config = dict(
    num_hidden_layers=16,
    hidden_size=384,
    num_attention_heads=2,
    num_key_value_heads=2,
    head_dim=128,
    intermediate_size=3072,
    vocab_size=8192,
    hidden_act='tanh_gelu',
    norm='rmsnorm',
    norm_place='pre',
    norm_eps=1e-05,
    positions='rope',
    rope_theta=7130.0,
    rope_fraction=1.0,
    qk_norm=False,
    attn_scale=0.0884,
    bias='all',
    tie_word_embeddings=False,
    parallel_block=False,
    init='uniform',
    init_std_qkv=0.0389,
    init_std_o=0.00842,
    init_std_up=0.0389,
    init_std_down=0.00243,
    optimizer='muon_variant',
    learning_rate=0.00911,
    lr_mult_qkv=0.7,
    lr_mult_up=0.923,
    beta1=0.9,
    lr_head=0.00678,
    warmup_steps=200,
    schedule='wsd',
    decay_fraction=0.628,
    decay_shape='linear',
    final_lr_fraction=0.02,
    batch_tokens=[65536, 131072, 196608],
    max_seq_len=2048,
    doc_mask=True,
    train_tokens=745200000,
    max_steps=5724,
    dataset='wikipedia_en',
)
MLP neurons of a small language model. Each row is named by its layer, matrix (up: input weights) and neuron, and shows model dimensions 256-383. Each number is 500 + 40 x the weight over its row's rms, rounded and kept within 0 to 999. Numbers have three digits each.
A block is one neuron, or neurons of one layer that tend to fire together. Before each block is what it responds to, as a language model described it from the Wikipedia text at the highest values.

Responds to: Quantity number tokens
L5.up205:397429416511444480442553428471411490546575505565496534423422496474442511590463530566457508461467515493512520521529558483514537478484495499522557494498529423545473539511526505502448462554491521485528499458431511561487528568513485479525394479508503506465513380551464532502460540440528423510535556445460542486416508485440484495457454487497486477452468508449477565507511557486485523529529
L5.up1719:425447394445506443399578479518429494512487495431569545544492496407538471554416524515494429469485455519450509506564545526524582533529533513535532437518571459475465549554476544550528515492478454496447538539562470471460473515458505506470463498459535501479567498437496408432463506430437520541527527491516523536484517500471543470466542421520489596507587550441495524563509480509481554563509
L5.up1861:473468497413471428498548484506459485448530465453528441485468490429539502521454525504530475505498517542494579478597571466483516462463593517571527443529543453427447514481521503500420447504471499507541473463509540521506495501466483526526515484491579428487499492548477455513518572516505495571510538494473572563450588465482507587428457422485545517440482524457469461606506534482473496498516
L5.up2978:468446508467412460456518462479519518486534507492496464454492482499516561561538493480550506558464556512449522507560514402452488405447524494586593370561521445487476548479517499556495472504441519391465500490490549556635464488563421476533546463511465481503535454512464468488526551483490489549430506444463503558449565475477468551473514458445512517507483531481534532564502456468487401566623

Responds to: Predicting an upcoming number
L11.up467:482488411483510546531491521489483529414466534491425491520467535438479473503495524547459458516492441536480574478542518519557452530493539528552434556573529535511547507551487506509463500539452477439445489456501418495526503452504440516518498485511495498490469576456514512475462450499449429571548441521587553538483538479529501438467553551486568529467450530429482536548443485436556534445501
L11.up505:477448553483532497512458462502582509482469485441578467498428489431507544447489441501550543559476541481531482469486464526515447522508483548562503539472503488531458409510495479538470495517497559503573498574614475532587496553500545458560509508504501473487473488452463512540529525505514538446478442550542439525516516518554523466503498461458533524510491546472435502471598471483467443475530
L11.up745:506535471505511515516532501532486524486410541499496453514475496542473570529495525549542467485551493517462442500461567496512563470450497534552458547537510448539557489438506541468500525471475469464513503522429539441395522543447519468519484500514445550541500521490475591513471515482511460467516516556529529484491585484553551448553510454538497497534556506501517493554502479438530457488497
L11.up1042:512495584531498464481461478496483523633520452486480540555505458505485520571507477553533558493517451545560498430516449505411445479439481511493510537552439471509498521510497511485522538472551477472534464482514519452494518500521427562493543477515488449438531478498485501455507527515539443488541491439549546445605497437514546558452428552468531513467484521516544506458495532442495441489550
L11.up1564:503466505568485461459534514447499555471457516496483533457570463454493479481508500548489533487540535548490495529524480501482478520496445532501553492517507497447471541541497436495509444430520494468554596534514482508491504452461520520448516500479454532530483491500526507460409544496431501476472562434528483555520460527472535455513557527502544470487472542479528506559484567553518535468487
L11.up2148:528475466538478519450505556499444534506406545545494408472525519541486470506482501491489600516509506501534592494604464482451445494533478470510429454557559524423527544588510456507484511509553441454554575619459488493503526586489488494426455525525503551453493523519465505473458462461457472452491515416534548502528446428469500529485468594486440550484536545483516469511539517530490516500452
L11.up2918:513434507557490582446468473449509492448519526529510527524469549426445531473460505523441548498531490450573456515509431456510572433496453456490511524452440359519493483461534462489427559525582448530508465486517481440545432482449550481521489487474549478496515514563469476499507477437534496536424547504523513492536516438417457470509523532485476500553504550470538516568479495496495512500498
L11.up2938:482545539528558498492436516468513488567509518546498550520508553562499509500418487547460585498538476499479500469581495495450601525534520525468507534535456535471442483509457478503529443563538460471497523431580498433523496490445481514500429482616508464526524402548519528477482459442507488503507515490502484466500460507534497560491546507494498595455534505462557495486542469549555486471473

Responds to: Function words before descriptions
L11.up245:506470491512430478469492503498497473497435540492518547525507534511501613504486485519436512499561545510514557472521489495481411454437543481447489560569536536466534525481445505496463455513456507519487568499478530477519560538498555477437418503570482492495483509457432457500415466449483496516495570596510583535450431554492451483481493542471507504426517470510503464487583512479513473453452
L11.up602:523521434520543504500558486462582517438514559472489393525538506494547543479516495556522577467437535420511500521452478523484469516522541446510480491471540507442545492464548550509482465515501590443433526486587457543470420477542519428504524461577533494465523485494495383532420500431548466475480516528587486530535516565501482495479521461524467561402497482520523486494539508495556585504464
L11.up1314:456485457514486557444480474516501466518434521526541523521558501547467555485475574449498508502522449466506496540521543554458567498458480512506453493553512480430467568455527523526536533530510469429443535488504484542431541554407488440525560540514507527519509557449525471522449539497526496557476491482487530505570611506481560579538476469482449479431471459478466519451497475463426498484542
L11.up1665:482519420466553534501493464485413415455519528476553492562473483481451594471567475516451414527538460486475537487531534494508450407459499567505495461555528519471498482535465519466428551533474398449533493532480522571475569500445477445458501465524506442495585488498453521447525527418480487550489539405566530537555500476505520537516467589485554486470505507470429519504506483465463461488458
L11.up1746:497515545457497500409448501468570507564452486588449439408468512436483502483444441434448519526519459423477511492473521553551490558480507478503526544484459511476472513483567491537477410509561470521530540517557571505512530467487481488518508527462480572429530489540519529466528533543555530493475536412524484495543494553463489556482422496464516550555567482476482477454509477510490470596507
L11.up2902:455485528532480525446441517413473452532458499404467465497498515426484542520495496525555533398480436487455518502543500505566467473435537520549520537572486437480537399497456474458550463448474469489487481470521519422478509436596457550488449487489550522499566574526438529514433457573526528549455493545458516560477479518515525594518467501471474539549588477496499520455490513478484553500418
L11.up3010:536482511496488465440496557556477476506470470585479513442483498495473478524531512463499548504418436533477523494499481541478536486459517560509428594508475436495465528506476519476454469514421490490441467467521455487514497458453454524511478450544485527410581532480512471477490580491586373502452519495557517541526516434565495550517526526463516511483495493537458409512494446482524548608532
L11.up3059:530506490503487467538566509506538524547538497524486579487497595447530548545449421561465579512494459513524473508504508479493531516506546557515496536540478529527542499507488510499504471517497557521472510453543509502431429421474431507543477525481496486518585459542469446486431484537530486440518581530464585542494510514493505449520526540497495527525532523501483472501599442468472544537476

Responds to: Leading number tokens
L11.up349:425545496548456484488464511494502472572513459500494497491512477540487483549418577475528486482471535485443498521535610503530522472514484502552508484555467419523476416472497548517467515514539546492591556513487564478490436535525469497510498492513480449435553488528541489500501441458513450553488523481544499549509544474486455468481550533493444541488444561503521492517516554498503481432539
L11.up623:501542463537517493456483533537555470569435505458564475554535463467464473519509540545614468490480570515524449515522560514487457493574407473481498437521506537478514398490474491622473453532472514504454489441569532508522498535492507478486530476562491490480527493495439491514541485554563441543499565514513442497512460518522569520465442476459481529531461536496523570559598585475428518527552
L11.up1540:514566520520554473494444486595547506531539494483470438616408443461484485509496464430518512491503488498526538494548527598532509456547521439553469456484498508473555436503574464525484489463532484462462558508465537469532501495506536446500501462482472501535478438483467451491419509438529504488449446424514502539466532418495490445496549558503511497488550519513483484484473521420447505516451
L11.up1631:530507514471503421496496499529446516498432488431448466535511436473475494495468610481550473482440569511507523504504550567435408470424469486500484520531474496467593469479530493577491435453495439403494478461443556463570527493523506467509522427552578496458560450522461439494431562498473476517504487455523519487501499564503438454469480530521398525466554486534495585500459564493531532512564
L11.up2266:477567437474501511482468505492477569524514498498569533446526482499512479488452511502546504463469549594509453472503500468525518514483528559549472440543484430497464484411455523598467518578548527483486555565516592530540528504524479517537528513426507508540455455478557490468501519503495433539514460534470520515548514486403561495507459453470473466442442464448460563557464506474438525518527
L11.up2500:481534504436502543454474500538464499481483526499499534517540418475582600546434534480503482516445532470426478521485532523492461504479545557475493483545532488453504547452529524510446526537554514543477474476491442506490502560518502556441545459481509490430500526551506531500544525437479506514483520389517508514437489539497465490592525463510508545422452542431459536441436502458502506503511
L11.up2570:499496459489466528476579571558463471464492447478501533508592543491519407534532506467496498441434495517525505481481505521458534495478513510479574492468555575425479494461508534520516528453451530453564404453473479397507522483522536443520507525505476390483514487481523537498483523502471535483459501503469575475542502522491504510468516489615407482486474501501475478562492538519535570458487
L11.up2910:459490489515426493499531533564449524578465555545538467478502487496481583544492502476550585537547523584485455463493475451522511539516483468526508417489474480514458490462448522535483499520527531513512537480487484496560459511529482490523506501461547526472554517443547520431470520513479404556471465471486470544470514442500532510520462504498451545505582485542397490557482575453517483607512

Responds to: Military units and headers
L11.up234:412435471496499565462502478542458512420470556473463479459479572516540468510554516525511466547417524554473582550450450480536499501444567560481489433493521511409483522536511512487548495480455459474522484495510452534512487455520484530476572525506501457525551442477429504465456542524505442454506516534548536500497523501555529526491544487516508570444479545463514469547450553528537528511484
L11.up791:467483468484528439515489515621481492483460475497484436516480584460502432464553453497497494488484445476489490540491475552485433468490456553520458572486582550448462497540495509549480460467481572505465554495547554571478442502529544459491473515486623500566571416467510534502507524484533481588474484466466489486551496531510455494527503489483518518503499496523548481528465486525489580549501
L11.up1129:518467504446471479451508487455504481497452550413458495517521581518516526490629464464533488515467472577461521551504488467497470482533528533515527483467533550382457520480517462492574505519538424522466471531471569490520468501515490415546497503483545436522520479498486466487454478410476520458410457487558474511494459480537491528591498503571571533487521552455499441502504482544493517422534
L11.up1648:510455522566495501559613502482511452468441521456416490501546481449465546457523543454520457604503554491499483515510496500483471484479507436479460502429522531460450621563524455495547477520488553511496444478492479474567359489462495482538436539483438505483516456471424508524471485487484551452488493542531473485512458530500523570487418527483528502490493454530521564502442464427518525572487
L11.up1724:495457427535491450550570499523501485482508536492487365506508570481474530542460557455519572533584499446450434457555470495490536544404476491496463463507483481568481448446476481425533491540624528552443440482472491427531465496432510448510541442498491579558531530465441504512540475482527445527510447472528501445575521510517559486447427459463511559556460492475479493504512484462504624538489
L11.up2243:422493474486510499484584513566522469486463486481550548445476561407507499536517533476548455554463511517464478541572497518542458488518542462438494543434606518433515483535443549522462453552487442437476426480554441515477436487460495485470520473484477504490513463482455486440472522518539421446439457483419526541504478496473576513475562522542461562512519517499521608519492495461495543519506
L11.up2815:581462523504515550491544467598494469565441569437473535435481451536562483508513394443563568466503481525482399520539493477460512555482473525547506531541463456484499479494440533499527521505479556511432535518487571524484421433489534456490497452446548558583474442464428538449505533531520479517453397466508468505547459490493504496496480549433424557505500562460499487517496548502545573545530
L11.up2969:491444458530470456470528519481432478454472481437479488461487565550541351500491491399527532521529530499486464464536496564588535514444494553421487521479475486465471502526501511493504486483534547535489460489450495476498506520479559493536403576456455447567510484565441512576497511550517502592441575472570560526481493501460506576483408480544457483484527460476512503492490482423455426510445

Responds to: Before names in lists
L5.up216:470469510571573536537487475529534471475552525474480484529528472514449553497500508500541538433520466464404461460548520442502542471461488481515504460600484476489509522523604434500549509501523491521475479463600535528509509544479529486431547487513434446479481581505481472466511599556429569445399466570485537452519492519519554554503508503547478488534433510483471522462496607491523529492500
L5.up2514:489465515537489548510464500429551456472498444493479458477464482439493443547474484516485510501529523463595463451530494450486505472454536565573484459482531487524495560526587573562454487477536436554500473456579531523454544602503504465490521492526526476533531541505475483496535520474430509506474499535486564503563454486476477509451434507522499518490514522505530554469468479541525471560514
L5.up2572:534511478529454534499480465530517544461559518475409487486502467503470564508547574463478547488490457454503500461548531531523476506520484525485487486568469484521524480493514511499517497490521448510531482503580548485490551574544529426510545485507529472457417576457449490538570524528479526506420502546483482495510563508517520425464425526461458532501465473508488527457497553488537482484563
L5.up2977:510467497500518557478514479495509439447539515441491547503431457443506477506488451554492452413512457553446496582505514456461581591475461521478412511464530469472522490530558474525497566516531466505455545613487456501480436473537445509483538596510499424506534500527531441484519472532446467588483519519515594513570478541451471480559490571482489559554472461474441537516452516569464504480505

Responds to: Before club or institution names
L11.up258:465473524455507523525553388463498531507470565496503493432487555553524485526585433496492496576443541553509488474491545443552496500457459449555506567493511446488489467484441498487498428504468531487534532469468543566504526482410473459518427438469487537490517471476479616480507483509491417539521558477476527465490485469433540505516474530478516511524503521455479568566494506471522490523587
L11.up701:501502518422527558546457545450441446472467498503516495488421436521546457454509504483503535576456524507482490451501515567516453487488529526563492483460467444496483484523516429477509433522525535479565514518490476402491495533529506462556487437484481490513480513554600524487508526506467506491426528468484515519524473471550500525474494573543510563422491452493471562495520479532424391502593
L11.up1231:446463439509545529531514457467559545535521481488461517512565471433413583560555498478501506478454542519435504523477556423511508446573491466470488524538464492503508583436545443398503413525450437460537532505466517514510512532500460500562498519486486506517543519483505494472513480510467469486536482567486463556523526479491560505429550561571501466503511382561489512520581497496515456407576
L11.up1316:504527506494590518470454477464482481482461441478418471492521466471502512472551489440488485489464437485538479513506540580479498561562481450399528465540512504471458539500484561603523453463542445456491500468493562520511539515523412505520510459528509544498482451482596486544507496486445540519509486478515507541492544486445513440399542633526447484485516483468427539522508463508535515471445
L11.up1445:541534542454564519525549503453530447468559505556467440495446462469495535469517489475481528454410549505562531487484533536532519457544449474521563563535485523493531569506557528402483491500563500458579465509461530502482553458482527429514562492511493507469415509580462501544468499484520455477509562537475502527523516529592425528562456450546419482498533471502405546485517574531525524518479
L11.up2555:500475514454519505483497458502465436465505492448504392538465466465464416501575440482513558470472511498415444484589537563486498516465465544470464540607451508608530476488488479530553486483524472391549530389521521493431472437496454502482513480498490486478509459441510527536502392499508522490445413527450484451446494486545459526445517522554421506495551491536504569494457535449527500525569
L11.up2799:509471494511556557509540406443476540450486537478415605490534507428458494454568481433490434452506495545564435450409508502500527532498408471516574553528500517458494483537485525440533479476490434550480466547491519531477520474475494508561492544535513513506527401542490429456468546505487467524459510501510446444531514532473549482439513471462535494491561485507468428492555431494557496527473
L11.up2839:453470566499526459472507463491492460479528493449470480440451508538500450535548572512509559489473512466460492559438482522523547481511514535503431448461439415480454545543480532555473507524518469463503509535484486453463508529461389489519551523529575476458503481502509462575487485469553516521504476503507481466624488502528512457556471518427481466510549492522482503475422507481529420558480

Responds to: Role-assigning "as"
L2.up1511:484510578483558473500536515543570488521456576456483508519503503484441554553561508438509497480458594502474565484569542521482519447476532467464493488560472511458460488588475534552422502442484522557545591485440510546475448502501503529584479421477454472445519451548480576525511501490566398515540461527508505502425571501491510528556491525498452514503567467434510501452487516486464458487541
L2.up3015:511524557464537507476477546461484501525427533493560441454481488486476525480474568484516516493575511460512442480562449453591440519500522484430537451547537532446410558439492475512526468443518555488500512551504499534503436418496533443545462476550488488520488501502514524519502485525545567459521519491531494507500462496488479449457501514508436485536485477486519517409490506416484512527519

Responds to: Possessive markers
L5.up407:543502626528510482483452531530508505570463493452537492546518513507477504560460495503507518526472527477458566543506444542496473464403548491519441495447517440542491433510510475470489419467530501554453516530541440527506463572469538427550447524526464487466491542537438520435469545438512459448477485510574479423477532530526592519437488466476598482490496529493427576551502488529482472548485
L5.up2345:551521522514510493575465573435519434519462528553531477517525571536487543407501513474467466452422426490534503557517520584474472448546502488478495463490416468525507508528519521426486410510571506396516451498496521536426462532474482530504501471478460446575537439492520537492559496499552490465530474479525558501565495550454509537498439484458488472524507470444482487485476462494510403537528
L5.up2689:485519554541493520528559530559458518549511541485508519543408488432501466494489544540546511593512444474519475485486508472507478473448586430459461446434464509499531506522525519479514506484532467436521488482486450573506468557563401516525444446571458530494568523535446486485547470467528469468522486480525459524450432467467530559470496452499559451551547486487426529474464494481499464444468
L5.up3016:511509530548488462463515589513478453483571453519505457491476551457520448564506496495512523510482546500538506506542426431519394438473475556527493406449467512482496552475556523469541504413428488505515512491554549464470522565509463447551444458464470442456510479462468480523497504490544467552479452492516475452473543442501518514536433476476529467516540576515496483479512480504429472534474

Responds to: Slot before counterpart entity
L2.up230:494550543527513531502526581543502509541427489458445500571498510516539580466548482554481550423457445559472542487418483531504496547535557548581453491498449478472539509440527483464485463536452426429496561513490506512484516508552465451492451554465483493477441546516472452482520479532503536539523476527574374536499539477541521544484449514516507506561524470482508464482494542519466489558443
L2.up2391:463579511451431531557499502544477514511481470530565506546555487508569490446492500498478529486482489538550533527480513570498567482511421591537532510478469491520430444436518524537480460544516414483461552512592486521520490550535472403528503542517510480565478546518458569417535542550482554503564466520607484502488551481517590524473432511547507527515448556543500498492498481577521525555465

Responds to: Quantity words and numbers
L2.up720:433502484479449481386475483479403486545516430502474445449481497456481523433494501435447548479445538548529526439519529464459543496394478497538509549483592458434519489490523497533467504420523475500530503466448534460522527510525483544485512514529531502528588525549477474433481466440576506485538533445518522549470513466521465515468428508534487466424458455511478545465501488442455507469441
L2.up1064:485533550488449551487464519455461501543511481439460546576511513473539483527411541459597492487482505510561526472544501441500503468418521459590565488551549489422500541439526515490432489542483498437531494477444528466488481539472388590512490443450486540514461470453473488535487480490451541460491491457382460489487497457533516578499461493538540510538506547529481512472551466493498403537545

Responds to: Separator after a numeric cell
L2.up149:391512571398477431461500505552542515475518479412496512469552578529499545451444515524472548507463545471580482442528515544471467507485496520510552539468454532544533492457448477453511611488498491488471514484494471523531477421538464512529430449568501495500465532492516499502507535541449515438433500528477474499499439525514472522507474479496532543533471536510555475540500517465484513486574
L2.up881:520434480444484495508492442427485468468426456520554459440552496511487473543505498500491533562439523506492515462485480495458473452522488472519576476534488465460466516491507478459505520450486514509471552528488512539469440519561472532590552455507495519477427477491477419505407515507499486443526429461458451491498476536527512500447517563446505474587539475587501541532514499501556512441478

Responds to: Military operation names
L5.up534:462481508490548497552508530538528525479504489495426495491556495567474546499397471497612543494412488553496454507482538568531453584459521473521551512532526444482487521529483489453517493536547510410403535533542469512464497500482525463560549490546497566496522430579460543515432406472487501549532509483530467487518585551526500481492511567475504538489509518500557504550523495520509492546529
L5.up1529:535524536471489499517522493566528460468467518431476587458486552493540478496418511446524549530525489558539479480503483545527527571500468512438550546538455502471498472556448537352549475522521526493439543481517459522438516561526539436489464508450395438460530429527437557560547527489504444489451521490483509501455554492493474456485508536517512553471516508492476500479549442432571523455606
L5.up2539:466446521507460527461539475524541505408471466499526474572521492494502534532483448484564622576485497578522500477468506452514485484514520472441481460449486495500527522495419442526565459501505419508450525554499519451415509512499523401516557449538414512480536579497401554527489564486526497513508402537528532458520495464555533498450514513450471493518413575513515557509533517551503489538544
L5.up3033:451412496457471475473560464529509527460497533498502446545508517551554486536566484491572534478478538566435454463474475502563484535439501520469523464544547482574510516483479514484588486466477512481452568498499514540531469574524525488525546506596497515482563474464516502524466452485539508486484482465576471486462588476507450478477560533451485517455528459431543460509494490554438496562549

Responds to: Pre-verb auxiliaries and adverbs
L2.up389:519569529473441488502477477507495442483492496502508499527473557513499483460422507483514507493488506493516495534554501439400470517504501513482488495485447495506493501441470513443626489527491413456515522470457428520495394507593565563551421532504545520568475477580488460556537492419517543537483513513506466534573513560487538462470463475514566490548464523534528476512545559397503518546489
L2.up1632:466539544448409497496493504485383502423469492453488506505541483549439462511483520456483477507511415481537493537543485449488532514468527562509529508552573565511502534480558543542559491506532487453538556439536459532451488516485537534572434580514505529521526544520447414507542458558502561506465455522501532577524505539441503449512506550495533452456500498546517567481480484498522464516468

Responds to: Before an upcoming adjective
L11.up54:453536494454472541527458490466485510524474460577523516474445524519481556441542464547528485505396469492558596421556529478465446494562511538536492469481539451524500596527534541503498519522478495511462513498506529501509510525557456542553552555544551571451490537449536574423533484509509471506452484468526462478540502450542491481560469504506440480521491516472579554465570511462507608446470
L11.up424:519475510558506625429434479479493520532493476487494490494398543470514561560486502517501581512473502517503542473514468510472556524502490509547562554536521541468569480547546473490458479531545516534496467482475418438507499473522463503506492516526484457490560485466524487448546533535514530558382515595500491471545505488445533425477524512469433575548505471465495499464519543550508545560410
L11.up448:489503494427527493513516541485464441503519515555578460456506470441504480431490412453506487514525491524545526483494487488593558509507545519500495519533494557507502461494531451511577431552512449494508463430488426496519473491462479507574490534440583484486512456516529555457564519569467534532493500513561532534483506507485537516512470520503455467501529529538411513511514507504483473550457
L11.up711:513560440519444517508431548588540483511533427529473519439559493484515604469457500478533506533468582569503526455546502473516450424541526508471476518561493545545511515556494478518504522442480576411490490492511439519492495452505441486551422436517574490545508477520561485452498501499470528547566520523478496529491389460474450530494485536564475488505533427438482505515581483540452510487507
L11.up734:479482507506508483460436449473476474504468428529474506451548519535548543468615516535522455534526466547505505442518503475561497536505518452444440467473521468526512475534497608531538459486480468512501532519454588524485474522503545445471474537526493514518470528550522553503522466515465453490502555499531471536469471512425460460503446503437464570472470429469494538487564478503570503405462
L11.up1783:537485479531488454500420501558553497444528457477503492420498552490483538556435482446528410452488481499572474497546543501499465527540475498498494508573448499542483443461480570573467465519501487468412504528538481403473424483533506455476399445491518537535570545523506479486433491507472573461461503525451483540503506497484518521562469486461547561421525464516476488462510508543476498531522
L11.up2686:529505442534495523541495472515517455501499482462562490451539507528548524470518520444539483447503511517614570465491498492420577452458508563498477530574483491533564512482479492612535416498539469464463533464512449466489463489528430428475483477490517458506532518436497448496496492489569518523454525551494525520523486466582489473483491588485477495483529492478485443473600477499433523488545
L11.up2788:595563488478529507449514469506408418488513506529511506542524514531430578509520521459517484460483437490584492454464475497453467494475514446478460530488456577470531523461474517428500599574542528561504495440502526468504521462603510483515552490426566517515512518448483537548515529506523440478394516547473495536478530587491478480583541462475394523468508440477545515511563443495435503428455

Responds to: Comparative degree words
L5.up288:510508476453526507449447515485470494449536477586539486480537485501512523515529464460513438501509596482516549502436503532488493435505500553497482524529535579566503482476550551487540500472531508441455536510474566474455569468457541504519517464517515445436493520485464503560514475513498488503528489484476472505520549435562480527576387424501422516505438507523507577480496498499507479493431
L5.up1236:485482463495475540553518508525524576418470445573494446569510544546526539526535475500433547494480480493543512516448532494502532456475494539550512473511533534460465489452514491462548542491480555536502501535477536492494497435488542412464526483496521510540491521553467531539514437562477498486502505491511483478563487437436519547522455484544522576500489504501552499587501549492515447531460
L5.up1858:459465475435459502473502474451527429516552461538519476467493484446575490547531535464476537531556504482587578556512474455424512511530483463601524503536422492450475490481506525483499478462430436516486476428442537461487506533507541450485593558512540532365462491524540504449491531487463509439399572470537478522438514413535501496541472529510534461510461469521483470519470513462530510480458
L5.up1903:536482548489536544427481476579493469488535463558607513549532634497479456497492512486410488482498485480557559491504503541482430589496546484457435522570431554421565493519487505429422554535576499530468454473487484444489492465459405571499462456565476462481492465511476440488534456524514597534476447470491465527451489515489531470499464481468488552501546441463536485468526542552495570475449

Responds to: Possessive determiners
L2.up107:525498552536468454449484502506491515566450464469531469480494461447475483510511462505477482466505476453547487493566522507533568527418506543495496503472470547529496511495413499501515501450495518508449533483443500499551472533567512476471447425514455485552473479576496502464467586462495537481547483517494510483489463548510550517494464427548553462535500440449497534535461447529461521545508
L2.up1205:564506580521506454478528515537489548485570524442588485474466568468494511516489493527484582484506478497531457475520518550487486387488562519476466498457516473474501531479525488478418456479601562464529487526505423481518450566488490568446507476516478514590512487520528454446490563483475516507507513579456514536465500510495500523521539465579548461531500515444528556537476466526487441493568